MLP neurons of a small language model. Each row is named by its layer, matrix (up: input weights; down: output weights) and neuron, and shows model dimensions 48-111. Each number is 50 + 10 x the weight over its row's rms, rounded and kept within 0 to 99.
Before each neuron's rows, "fires on" lists the tokens most often at its 100 highest values on Wikipedia text that the model never trained on.

fires on: " |", "|", " which", " nearly", " almost"
L12.up789:52 47 50 69 58 48 54 55 72 60 33 65 60 36 66 47 58 62 50 64 46 62 52 45 52 50 46 73 48 50 40 53 50 48 25 49 31 56 38 50 55 48 45 66 36 48 58 46 34 54 40 52 40 62 49 31 36 34 52 43 61 38 39 33
L12.down789:69 53 77 43 54 49 55 48 38 58 60 55 45 46 32 47 47 43 51 55 49 52 36 58 66 52 55 50 55 42 49 39 58 65 67 56 63 28 56 39 45 56 65 31 47 49 54 47 59 54 43 62 55 40 47 44 58 49 46 39 47 65 49 64

fires on: "pt", "ter", "eg", " Carr", " unit", " described"
L2.up1354:51 27 44 43 48 69 38 37 43 46 32 46 67 69 36 44 45 44 35 35 57 55 55 43 35 56 43 39 56 52 56 56 45 47 61 49 49 44 31 58 32 52 43 53 25 53 40 52 62 46 44 38 71 35 58 49 37 41 54 62 44 49 60 56
L2.down1354:68 39 50 53 52 64 61 43 51 48 51 38 52 55 54 52 54 42 49 52 45 30 34 30 52 48 60 45 48 50 41 49 51 38 69 29 49 40 43 40 52 57 46 49 35 56 50 55 64 53 73 52 57 50 44 59 59 41 63 38 46 69 39 49

fires on: ".", " about", " due", " approximately", " fort"
L2.up465:58 54 57 51 56 48 46 55 51 76 53 39 62 43 56 39 52 34 56 46 74 59 51 48 69 46 50 60 43 41 41 65 49 46 64 52 49 53 41 44 45 53 35 38 67 60 58 56 37 42 37 47 46 43 49 50 52 63 56 47 41 35 41 60
L2.down465:72 53 66 38 63 49 43 52 37 47 56 57 53 36 54 57 42 25 27 45 41 49 59 50 32 39 40 58 61 44 73 43 45 43 53 63 66 53 52 53 50 45 35 53 41 30 60 61 72 53 51 62 62 32 40 67 45 42 50 56 60 44 51 62

fires on: " from", " having", " Beat", " Ut", " was"
L2.up833:71 43 56 74 59 63 42 65 50 51 42 52 56 57 44 49 63 48 59 45 41 39 54 49 43 48 55 53 44 43 49 56 48 47 53 51 50 49 48 54 56 52 44 43 66 43 43 63 44 52 53 46 58 35 56 45 54 54 54 67 43 56 47 51
L2.down833:71 63 52 61 58 58 49 58 51 43 36 40 60 29 56 49 57 49 47 25 50 44 53 52 23 40 60 43 39 47 57 48 66 48 48 52 68 47 62 46 53 49 43 49 44 40 54 49 50 56 45 55 57 67 46 55 43 43 47 60 51 47 52 50

fires on: "w", "er", "eg", "ing"
L2.up344:57 56 35 63 44 58 49 53 78 64 53 53 52 55 51 54 46 43 48 53 36 47 36 43 54 65 66 58 44 56 49 54 26 56 44 48 53 42 36 45 48 66 46 46 58 77 46 23 44 63 62 48 50 43 72 44 39 51 42 53 62 51 47 43
L2.down344:49 39 51 51 39 51 64 48 37 51 53 69 63 50 57 47 49 65 45 61 53 50 47 60 30 60 35 44 55 62 71 53 48 41 44 48 48 30 71 32 61 56 73 47 50 41 43 57 33 46 47 71 50 57 42 54 43 31 59 60 64 57 59 55

fires on: " Tor", "09", "pt", "59", "ert", "ter"
L2.up847:66 46 50 52 46 56 46 37 68 64 52 51 79 50 49 40 49 48 37 74 55 54 55 46 65 63 55 58 54 47 64 45 43 49 59 43 54 56 46 49 56 62 33 53 59 34 45 58 37 58 35 51 57 50 47 44 39 61 62 76 32 48 69 65
L2.down847:61 52 60 57 50 59 44 53 60 43 52 42 53 32 48 45 41 49 65 35 37 51 34 52 44 48 50 64 49 47 45 63 43 46 68 58 56 48 45 49 51 53 29 43 35 61 59 53 48 42 75 44 60 57 50 60 61 51 55 42 49 69 43 57

fires on: "ng", "w", " br"
L2.up33:41 49 47 70 51 58 66 63 62 62 49 54 40 52 59 53 60 56 45 42 45 46 45 62 61 64 45 36 55 43 52 48 49 55 59 50 48 43 34 50 47 68 46 46 66 59 41 42 57 39 57 54 48 55 63 49 57 62 47 53 76 70 43 49
L2.down33:56 37 40 58 34 45 53 51 57 58 41 50 41 52 61 63 66 38 42 45 59 42 57 53 43 55 36 53 41 59 53 43 57 37 45 61 47 46 58 35 46 33 78 70 54 46 54 66 47 58 23 57 40 55 49 43 24 46 57 53 67 53 56 40

fires on: "ap", " all", " Star", " record", " act", "ash"
L2.up853:65 45 44 39 48 41 50 35 46 47 35 51 66 54 43 40 45 56 42 42 55 64 61 38 57 56 26 54 38 64 51 52 37 49 62 47 59 61 37 52 30 41 58 46 28 53 66 53 45 63 35 66 80 40 55 47 47 45 64 50 44 35 64 37
L2.down853:52 35 48 51 54 60 53 46 43 43 35 40 54 31 36 57 47 42 61 37 55 41 48 34 39 37 50 42 49 49 54 60 48 69 69 44 49 50 42 45 63 55 52 38 61 69 41 37 43 61 65 29 52 44 45 52 51 39 48 31 62 52 65 60

fires on: "O", "H", " To", "To", " to", " Du"
L11.up12:59 48 50 41 51 67 43 55 28 65 44 65 47 30 45 45 30 50 34 45 52 55 57 55 33 57 50 56 54 58 46 62 44 48 57 49 25 48 60 59 46 46 48 50 48 48 57 36 43 39 61 50 51 60 35 58 48 59 40 60 33 39 64 54
L11.down12:52 45 40 63 56 45 48 40 34 45 55 53 50 55 51 54 55 62 44 33 57 54 72 50 45 68 45 55 58 61 51 56 46 22 49 86 58 48 51 50 61 42 56 75 22 49 48 51 45 58 62 52 51 38 66 43 56 44 46 49 37 50 53 54

fires on: " the", "ho", "ko", "ther"
L9.up922:49 61 50 39 47 49 43 53 38 48 39 54 50 40 58 46 52 60 48 62 51 41 50 48 55 47 30 37 52 49 49 56 44 53 43 54 59 41 64 42 52 39 50 49 43 71 53 46 30 60 48 63 47 56 58 67 55 53 50 56 51 43 46 44
L9.down922:61 53 47 35 51 49 39 60 59 34 65 59 48 46 51 58 34 53 43 27 33 41 48 38 43 43 50 51 50 42 56 74 56 44 50 62 59 24 46 55 32 50 46 51 45 42 65 43 56 40 36 46 51 43 74 35 56 51 39 48 57 22 52 42

fires on: " Bay", " (", " wood", " God", " Cow", "è"
L2.up1323:66 40 47 56 47 48 31 53 68 62 60 57 61 67 40 52 65 51 53 50 49 54 40 57 52 44 51 56 50 46 51 43 61 54 72 54 33 56 40 39 43 59 55 51 56 59 63 35 54 54 39 44 58 43 65 45 45 52 63 41 34 40 43 42
L2.down1323:50 57 58 47 50 65 47 55 44 30 49 68 29 56 57 43 51 61 49 49 56 57 69 50 47 43 44 53 53 46 50 43 59 61 48 32 22 52 56 72 58 72 55 53 37 49 44 59 51 43 38 74 54 54 60 70 55 47 38 65 58 38 59 44

fires on: " st", " br", " Rh", " Br"
L2.up1316:57 62 55 63 57 48 42 59 67 55 63 42 51 44 49 52 56 43 60 47 51 56 51 56 41 45 61 61 45 59 46 52 32 52 56 51 43 35 48 49 49 47 47 52 62 62 64 39 59 41 37 47 52 50 53 35 38 51 38 51 53 47 62 50
L2.down1316:56 48 50 53 64 56 37 45 45 49 42 46 45 56 46 51 31 42 40 55 48 52 39 49 44 51 38 62 60 41 75 53 47 35 59 63 66 60 40 48 61 65 56 33 38 52 47 33 50 57 63 55 52 56 53 66 46 66 42 65 57 53 53 48

fires on: "r", " st", " dra", "iff"
L2.up9:41 56 37 43 48 61 42 52 40 25 50 60 52 44 50 32 68 57 48 67 61 52 58 53 50 40 51 31 47 48 45 36 49 44 60 49 45 57 41 53 44 50 77 57 41 47 66 35 53 48 52 52 59 54 43 51 26 53 59 48 58 56 71 64
L2.down9:49 48 48 63 50 56 36 35 53 44 65 52 51 63 48 54 52 34 29 64 46 49 46 30 62 54 51 52 43 59 45 37 37 74 54 36 46 52 35 44 55 36 62 45 78 62 44 45 50 66 53 49 65 52 56 30 69 57 40 33 49 50 59 49

fires on: "r", "lor", "hr"
L2.up1368:36 51 39 74 54 60 64 50 47 63 51 59 46 37 41 42 71 52 50 57 53 56 59 50 40 41 54 39 44 36 57 46 60 57 65 46 50 59 46 46 65 46 80 54 40 42 48 54 54 50 63 43 23 68 55 41 48 58 49 70 50 66 70 70
L2.down1368:52 52 54 51 42 62 49 61 77 59 56 30 48 40 56 57 49 26 38 54 47 50 46 41 39 55 61 45 39 46 55 47 38 54 63 47 46 51 46 45 35 27 61 49 52 56 58 59 38 49 35 57 58 52 71 37 41 46 46 45 54 68 53 52

fires on: "r", " Sh", " ple", " must", " should"
L2.up241:43 48 61 53 52 66 61 54 66 30 63 45 59 56 37 36 79 58 55 49 36 48 53 46 49 66 63 48 44 48 45 35 56 50 51 45 32 43 64 62 36 54 62 51 64 49 61 58 53 46 49 72 52 57 50 47 58 65 45 46 53 64 54 56
L2.down241:33 62 56 66 50 43 41 55 68 67 39 43 42 57 50 44 37 47 59 54 58 67 59 56 52 69 33 59 50 68 49 50 41 42 47 60 65 60 46 52 55 51 40 51 54 54 41 43 24 60 59 42 51 45 53 46 45 64 42 34 52 48 57 47

fires on: ".", "_", " cu"
L2.up162:55 49 62 38 54 50 49 50 50 51 45 43 61 36 56 44 30 40 44 57 88 43 65 44 54 49 51 51 47 43 45 55 50 50 63 47 56 49 54 46 40 42 39 49 56 55 80 45 35 47 63 52 60 64 38 39 46 53 46 33 29 35 59 56
L2.down162:53 55 37 41 63 48 43 44 50 45 52 50 71 57 35 45 35 40 53 48 34 57 44 46 53 52 52 59 62 47 52 39 38 61 58 50 61 69 34 60 49 42 27 44 56 46 46 54 64 65 69 46 54 42 53 64 60 53 38 46 38 36 44 52

fires on: " Sm", " Bay", " station", " comm"
L2.up561:35 47 31 64 51 44 54 68 42 51 38 38 35 54 48 45 65 58 26 52 46 59 48 59 49 46 43 43 44 57 53 39 74 49 80 50 49 58 45 48 47 33 62 49 31 48 56 43 65 42 38 42 42 56 45 38 57 57 44 42 55 63 48 43
L2.down561:61 30 62 51 40 52 58 40 45 41 33 43 24 63 54 61 52 42 50 50 60 36 60 53 56 55 60 49 51 53 48 53 46 55 56 49 39 53 37 56 47 50 63 59 59 57 56 51 61 54 37 42 31 46 65 51 56 59 38 56 51 46 49 41

fires on: "ev", "ov", "rie", " inv", "ors", "r"
L2.up406:37 66 67 43 60 61 29 53 30 42 45 58 57 42 43 43 43 45 53 30 45 66 50 47 46 55 45 40 47 44 49 51 63 47 39 53 57 43 43 47 63 51 54 52 59 39 67 42 65 52 43 66 58 61 28 54 32 52 67 64 39 52 51 43
L2.down406:51 54 43 65 39 51 35 32 49 53 66 55 48 46 36 39 40 47 49 51 50 52 59 31 77 43 56 49 30 50 45 57 56 53 49 46 47 40 56 55 54 47 50 24 48 66 47 41 35 46 77 31 60 52 30 42 53 53 43 53 42 82 56 56

fires on: "pt", "lis", "or", "ert"
L2.up1271:69 57 51 50 41 64 40 34 59 57 58 44 66 52 52 31 46 38 63 46 49 54 41 57 57 62 57 43 44 26 56 51 47 45 30 49 39 45 53 68 58 75 35 54 50 47 52 45 55 56 36 59 33 39 56 60 41 70 40 77 56 48 54 63
L2.down1271:48 72 35 57 54 52 42 45 60 46 57 53 55 43 57 48 46 46 46 49 30 53 44 55 60 48 44 44 44 44 51 52 41 33 54 48 70 57 62 67 42 41 40 51 30 42 48 47 40 44 64 71 63 57 52 43 61 46 55 52 36 52 35 54

fires on: " Ja", " interest", "anc", "az", " Mo", " coll"
L2.up299:47 49 49 61 55 48 50 54 20 51 43 55 58 49 44 40 53 61 58 48 49 61 48 63 73 50 48 46 43 31 40 62 63 47 59 46 52 53 38 45 46 43 62 51 45 44 69 51 58 62 47 64 53 60 41 25 53 64 62 59 39 55 53 47
L2.down299:58 53 51 65 36 50 39 43 49 37 53 37 43 50 44 42 40 40 31 53 63 46 55 49 52 36 42 43 42 45 54 59 36 75 50 47 61 49 50 58 53 47 34 34 57 56 27 38 60 71 61 49 53 41 55 43 47 51 40 43 62 39 57 57

fires on: " Sh", "wa", " arr", "ig", " y"
L2.up791:45 43 38 37 54 47 55 40 43 38 53 54 53 37 61 47 38 59 63 28 49 33 48 43 50 56 59 48 55 59 49 56 48 51 55 55 51 38 43 63 43 54 57 52 53 63 61 36 37 43 67 51 41 50 43 53 57 60 45 59 54 59 37 46
L2.down791:38 55 45 54 35 63 51 55 53 55 51 53 56 54 54 50 31 37 48 44 64 44 45 55 57 71 43 54 44 49 44 48 49 37 63 19 46 62 59 53 38 48 54 56 42 36 52 49 50 54 48 54 42 63 53 61 59 66 51 60 51 54 54 57

fires on: "ck", "tt", "els", "ins", "ans", "rs"
L2.up362:67 42 54 35 50 50 52 73 50 47 47 39 69 52 54 51 33 58 68 27 62 47 55 42 65 63 53 44 61 43 53 70 46 49 57 49 34 46 37 48 49 45 45 51 49 65 65 45 42 57 50 40 52 51 46 49 40 47 54 53 41 54 59 68
L2.down362:52 48 31 63 41 53 38 22 49 45 39 48 55 35 39 51 41 48 40 72 54 37 46 36 40 47 66 50 41 45 41 37 43 48 45 60 50 60 53 54 48 42 55 53 28 47 39 59 56 53 53 45 52 58 56 64 41 40 50 35 53 49 41 60

fires on: " has", " among", " |", " which", " by", " compared"
L11.up881:55 48 38 46 52 76 47 58 48 39 36 51 49 59 44 41 46 45 52 42 28 64 47 44 73 48 56 57 45 46 51 53 57 48 49 55 54 45 44 42 48 33 41 47 63 64 65 27 47 39 42 47 43 50 49 50 33 33 41 54 16 51 56 43
L11.down881:61 34 49 51 53 37 28 59 40 65 44 56 45 27 45 50 56 42 43 50 44 51 63 45 62 45 66 55 61 27 48 49 65 51 75 67 57 59 57 53 41 72 51 65 53 56 52 52 55 50 44 65 40 41 52 48 49 54 59 66 66 57 36 49

fires on: "r", "l"
L2.up581:43 52 63 44 39 42 28 49 36 44 52 30 52 51 46 38 70 50 59 59 65 65 55 61 51 50 56 54 45 42 51 44 66 50 36 52 56 64 48 63 62 55 58 50 62 38 54 48 51 40 55 42 54 52 46 49 24 69 51 50 44 54 50 65
L2.down581:56 56 61 65 61 55 45 36 48 65 51 56 39 45 43 42 56 34 70 47 46 59 55 22 61 47 59 52 58 58 36 45 56 50 41 64 58 50 64 64 46 47 54 41 52 51 64 54 36 69 63 47 59 33 48 39 56 43 31 49 29 62 53 48

fires on: "math", " Cycl", " pro", " Pro", " Pld", " al"
L12.up134:47 54 49 36 36 59 55 29 28 68 64 40 33 63 39 68 42 36 50 52 57 45 50 59 47 55 56 54 52 57 47 50 56 43 67 47 57 58 51 57 50 53 64 41 60 49 54 39 78 30 60 45 56 47 43 49 67 50 53 48 44 55 66 42
L12.down134:50 23 43 64 50 51 52 62 66 46 36 50 55 43 57 51 63 55 43 36 51 59 59 50 53 56 37 33 39 58 57 62 56 47 32 40 32 53 52 42 46 41 37 53 48 48 44 49 41 60 73 61 51 51 44 69 49 61 46 55 47 41 54 41

fires on: " Cha", " Ho", " Ste", "Rec", " Si", "ye"
L2.up882:39 34 58 80 49 42 56 66 43 40 57 48 45 58 48 61 56 54 67 40 39 58 43 58 50 48 64 34 58 53 49 40 55 42 61 53 51 43 50 47 47 45 67 47 59 42 52 36 55 45 59 58 54 65 41 51 57 54 53 32 65 47 48 35
L2.down882:41 52 43 67 41 59 39 43 62 40 48 55 33 71 48 61 50 57 42 53 72 50 57 45 59 47 33 44 43 46 48 42 60 44 54 39 41 74 54 56 54 47 59 54 48 61 38 46 37 58 36 43 46 54 47 48 42 61 41 55 50 40 49 35

fires on: " by", " bo", " ne", " ro"
L2.up35:44 54 67 63 55 64 45 47 41 54 51 56 46 74 52 49 70 58 27 53 56 51 63 55 47 22 59 51 50 47 62 42 41 51 58 52 46 50 69 48 52 50 37 50 61 53 55 43 63 55 60 50 77 61 45 66 47 48 35 59 59 46 45 46
L2.down35:32 47 52 57 50 48 59 59 56 50 38 49 44 56 66 47 52 39 29 34 35 44 57 57 36 54 42 55 59 43 35 51 55 37 49 66 43 51 51 66 66 54 58 59 58 54 50 52 48 46 58 45 50 60 46 61 40 55 44 43 45 62 23 42

fires on: "int", "att", "ot", "wn", "ipp", " discover"
L2.up386:61 39 49 32 42 35 57 39 51 36 60 45 62 47 52 59 52 50 63 52 55 43 42 47 58 51 64 46 37 56 50 55 60 47 58 54 46 51 47 61 46 60 64 49 39 62 56 45 34 53 62 51 55 60 22 55 36 36 32 48 55 54 45 46
L2.down386:43 49 51 61 47 65 55 45 49 41 36 52 50 44 44 60 59 35 46 57 49 38 56 46 36 46 48 41 66 61 58 53 68 56 57 39 30 55 59 59 42 50 61 49 44 34 65 57 44 41 52 40 41 48 74 66 53 61 55 53 47 45 64 46

fires on: " side", " she", "Ge", "il", "La", " grand"
L2.up1276:61 72 38 70 58 32 55 74 58 49 70 56 25 47 49 52 56 52 63 44 46 56 36 58 44 50 69 45 52 55 41 53 54 48 52 51 53 50 63 35 43 36 66 49 57 53 45 38 45 52 63 52 23 46 32 52 45 59 35 31 56 54 55 48
L2.down1276:47 55 49 50 47 53 53 56 54 41 50 66 40 57 49 67 49 54 06 60 56 51 56 48 66 39 32 56 56 49 46 51 34 52 35 72 50 53 58 54 64 53 44 36 70 57 56 41 42 54 28 44 52 49 48 44 43 58 37 57 64 34 65 49

fires on: "C", " Ti", "-", "Te", "E", "Me"
L9.up969:39 54 46 58 41 43 50 45 43 60 38 47 30 59 45 38 55 52 60 57 47 55 66 47 39 41 60 52 41 65 58 59 59 54 35 50 52 45 56 68 26 42 60 50 46 57 51 48 56 45 58 61 64 58 55 62 65 58 53 64 57 40 40 47
L9.down969:43 42 55 46 46 42 62 42 58 49 37 46 43 54 42 44 49 54 49 27 41 37 60 48 44 45 71 57 50 56 65 60 51 42 44 72 57 44 40 64 39 49 59 50 38 56 61 42 44 43 51 64 45 42 66 29 49 49 17 47 53 37 40 52

fires on: "-", "ern", "elli", "ti", "si", "ov"
L11.up285:45 48 64 44 38 49 36 51 51 56 69 54 40 46 45 41 45 45 43 48 59 75 39 57 49 51 59 40 50 41 51 44 46 50 56 55 41 49 39 40 47 52 36 51 46 44 34 42 65 54 37 43 39 45 25 42 63 49 61 74 35 46 48 36
L11.down285:65 39 43 68 46 30 33 44 55 56 53 47 61 47 57 49 48 63 51 52 45 46 54 60 65 27 67 40 38 45 63 62 67 43 44 63 58 55 44 42 43 52 43 66 46 47 41 58 44 43 58 41 44 53 50 48 47 37 56 53 47 38 36 38

fires on: "z", "n", " Fin", "ns", " asp", "d"
L2.up989:61 26 47 38 49 64 40 46 40 59 42 39 68 71 57 54 35 56 47 47 57 55 56 51 54 67 30 49 48 57 47 59 46 41 53 56 45 54 19 39 39 59 42 43 64 69 57 64 67 54 38 52 83 55 41 50 53 43 61 58 52 65 46 39
L2.down989:49 52 39 48 61 36 45 64 47 56 63 52 62 49 58 58 53 50 45 52 65 47 55 44 43 50 57 43 43 52 69 62 52 52 49 46 35 41 51 45 43 60 43 50 29 51 40 65 54 65 73 42 58 46 49 52 43 37 53 41 55 48 60 46

fires on: " season", "_", " week", " year", "^", " scored"
L9.up481:57 42 50 66 56 70 33 62 60 54 59 50 47 51 48 40 45 62 44 52 64 68 59 48 54 51 68 48 42 31 54 53 80 49 63 48 49 49 50 53 55 60 44 54 59 61 52 53 35 52 69 53 46 65 42 60 52 57 55 62 58 54 48 50
L9.down481:63 46 63 43 59 51 63 65 46 43 51 56 40 54 52 52 46 25 54 41 21 38 56 38 52 41 57 64 51 50 66 62 57 62 34 55 53 33 53 49 57 40 46 52 45 49 44 44 71 39 44 41 47 49 57 41 36 63 48 58 65 51 45 55

fires on: "f", "te", "fl", "ver", "up", "dr"
L2.up349:53 39 56 40 39 65 31 45 62 53 59 67 71 38 52 28 63 41 54 64 62 44 56 52 55 48 46 48 53 52 56 39 35 48 50 45 49 54 42 53 54 75 31 49 66 48 46 42 48 54 56 66 58 60 65 59 32 67 65 63 54 40 39 62
L2.down349:56 45 56 57 49 45 46 35 58 50 53 46 52 46 50 53 41 43 68 53 37 52 55 42 34 52 54 65 44 52 41 65 54 56 56 46 59 52 55 61 56 49 35 47 46 33 56 65 35 41 48 55 80 54 46 50 68 64 57 42 30 59 40 49

fires on: "r", "ther", "ith"
L2.up173:54 55 59 73 60 61 36 35 56 46 59 62 46 50 42 37 86 49 42 44 43 39 49 52 39 46 53 51 47 59 47 37 61 45 60 51 39 57 45 50 52 59 71 58 67 38 50 51 61 50 76 55 46 31 46 57 39 59 52 61 68 61 66 75
L2.down173:44 62 61 58 43 64 44 38 40 52 52 51 62 58 56 50 46 38 38 46 47 48 51 44 41 72 41 68 48 69 60 42 52 60 58 54 68 34 49 46 54 46 54 47 80 66 48 43 25 61 57 59 58 52 70 44 33 56 39 48 69 64 51 58

fires on: "ther", "sl", "lor", "ess", "athi"
L2.up1244:39 60 52 50 54 43 39 54 49 46 47 52 42 41 36 41 57 59 35 42 48 51 50 46 44 52 31 44 62 54 47 36 55 40 60 43 44 62 28 53 48 54 53 49 32 26 49 43 65 47 57 69 48 35 60 65 38 42 59 40 55 42 55 50
L2.down1244:55 56 61 44 55 54 60 38 52 51 49 53 59 25 58 49 55 46 47 42 62 40 65 54 52 65 47 44 32 59 52 46 50 36 41 57 45 33 45 29 51 34 54 48 72 62 35 34 27 54 50 42 65 53 49 46 39 41 57 42 62 62 55 57

fires on: " Em", " cost", " Episode", " sum", " election", "view"
L2.up230:44 52 48 53 57 50 57 28 51 54 45 44 49 51 62 42 48 40 54 54 45 64 63 54 26 38 62 54 35 63 53 36 52 62 59 45 50 52 48 61 49 61 72 49 38 58 42 42 49 55 56 36 53 54 55 47 54 57 36 47 52 47 53 42
L2.down230:41 53 46 57 54 53 53 58 47 67 43 41 66 61 59 55 41 26 47 38 43 48 28 48 37 61 51 43 57 57 57 56 60 58 66 53 46 57 45 46 46 67 76 58 51 62 62 41 41 70 52 61 23 46 64 44 55 44 52 62 47 38 54 47

fires on: "La", " She", " Glen", " East", " y", "Ge"
L2.up547:43 64 52 75 59 49 46 58 56 37 59 51 35 56 43 46 76 53 55 70 45 58 52 63 25 56 52 48 62 49 38 45 66 41 49 46 42 57 57 65 51 46 58 47 53 45 58 43 55 36 78 49 32 52 33 53 48 48 42 33 59 60 55 65
L2.down547:46 66 49 56 52 54 39 54 52 45 59 53 42 70 55 40 41 62 33 59 49 69 50 48 62 65 45 61 62 57 39 46 40 37 36 53 51 58 53 56 56 48 47 56 60 55 51 35 45 53 40 60 50 49 69 36 53 72 37 55 50 48 55 36

fires on: "eg", "it", "ing", "sq", " sq", "w"
L2.up802:57 47 56 44 57 42 50 36 62 46 44 48 77 60 53 56 55 36 49 52 46 42 56 48 54 77 51 56 48 58 37 45 49 52 53 50 41 54 45 58 43 58 42 45 42 86 44 56 38 53 51 57 52 48 54 27 51 53 54 69 59 70 44 58
L2.down802:41 44 44 51 48 59 46 48 43 44 47 54 48 46 41 50 54 37 63 62 45 55 45 66 35 57 38 50 59 56 84 53 40 61 38 53 50 29 57 45 51 47 51 43 44 52 52 52 49 55 45 56 52 55 60 56 47 39 58 44 57 46 64 51

fires on: "ap", " car", "x", "X", "ash"
L2.up1441:58 44 48 55 41 36 46 55 35 45 47 37 62 26 36 37 50 48 51 52 57 65 50 50 47 56 49 46 45 62 46 44 40 48 41 48 50 61 61 74 57 42 55 52 40 50 55 40 51 47 66 66 45 53 53 48 43 55 55 48 69 31 41 47
L2.down1441:33 42 33 38 48 50 51 57 47 45 44 41 59 43 48 57 45 36 40 43 51 44 38 38 43 50 67 48 54 40 43 66 57 43 60 53 51 59 48 47 78 47 45 42 60 52 51 39 34 51 48 36 50 63 54 27 62 66 61 44 49 51 42 64

fires on: "|", " |", "  "
L12.up1262:55 43 49 62 72 51 49 61 88 45 37 47 64 33 54 62 52 65 62 40 68 61 49 42 50 42 29 55 52 59 52 39 44 61 36 40 46 44 44 42 51 53 49 52 33 50 41 59 24 65 43 51 46 54 55 62 40 56 47 54 69 40 26 49
L12.down1262:47 73 59 51 47 52 52 43 26 48 59 40 45 56 45 58 51 35 40 61 47 42 41 61 48 57 68 61 69 44 60 63 57 60 68 64 64 53 63 61 45 49 59 48 58 49 49 45 62 46 39 57 50 47 49 43 50 40 46 43 57 50 53 65

fires on: " Mo", " Jewish", " God", " Home", " un", " Bah"
L2.up1219:56 51 41 31 44 53 53 51 72 34 40 34 52 71 57 59 70 46 48 53 54 57 48 48 57 47 41 55 49 47 48 49 51 54 46 51 48 77 59 44 43 58 59 44 45 61 63 55 54 56 56 40 55 36 70 53 51 32 57 65 38 59 37 44
L2.down1219:37 45 52 59 57 61 51 66 42 53 28 49 50 44 63 29 62 55 61 37 52 68 62 52 47 49 63 43 54 46 53 48 63 57 42 64 32 48 56 64 59 61 61 56 63 43 56 45 59 56 59 56 32 59 65 49 55 33 60 43 38 30 64 61

fires on: " as", "ift", "ter", "irt", " 11", " Pts"
L2.up766:55 53 47 26 51 47 37 46 38 49 49 57 50 32 43 37 62 54 54 58 71 51 58 57 48 34 46 47 51 56 53 54 48 47 74 50 57 56 58 62 38 66 58 44 55 49 51 48 35 43 52 51 76 55 56 69 34 48 53 41 40 22 56 56
L2.down766:57 62 53 38 62 59 47 41 54 50 39 47 66 37 50 51 42 32 54 54 44 45 43 26 50 51 35 57 61 55 43 47 54 58 56 58 52 62 59 51 48 53 48 59 48 44 38 46 44 67 55 51 65 39 65 63 58 51 45 63 39 37 60 48

fires on: "ol", "r", " from", "up", " between"
L2.up113:53 36 62 67 54 72 54 56 49 44 39 58 51 67 42 56 80 64 35 46 53 45 44 49 45 58 50 52 44 41 47 42 48 51 56 50 48 54 57 56 59 51 47 52 65 50 46 46 53 41 49 73 56 29 60 61 44 64 66 66 50 59 59 60
L2.down113:46 51 50 70 43 55 40 50 37 40 45 41 48 37 58 47 70 57 44 42 47 47 48 49 25 65 59 49 33 47 55 58 60 54 51 73 61 50 60 32 58 44 61 60 54 54 31 54 33 61 43 67 52 55 44 58 33 44 53 43 75 59 50 55

fires on: "n", " Goals", "z"
L2.up282:50 40 51 46 51 58 51 49 55 44 44 42 61 48 53 60 42 43 54 50 56 48 57 32 55 67 39 48 39 75 48 62 36 52 48 58 57 56 32 34 40 56 34 49 76 53 44 56 34 39 51 45 70 43 70 35 47 58 49 40 37 43 63 51
L2.down282:57 61 50 42 60 50 48 47 63 44 47 58 77 53 40 58 37 61 73 55 51 56 41 43 41 55 65 52 60 51 51 45 50 37 50 52 58 45 55 39 47 66 48 47 37 37 40 57 54 64 66 46 67 52 38 67 46 46 28 40 46 49 53 48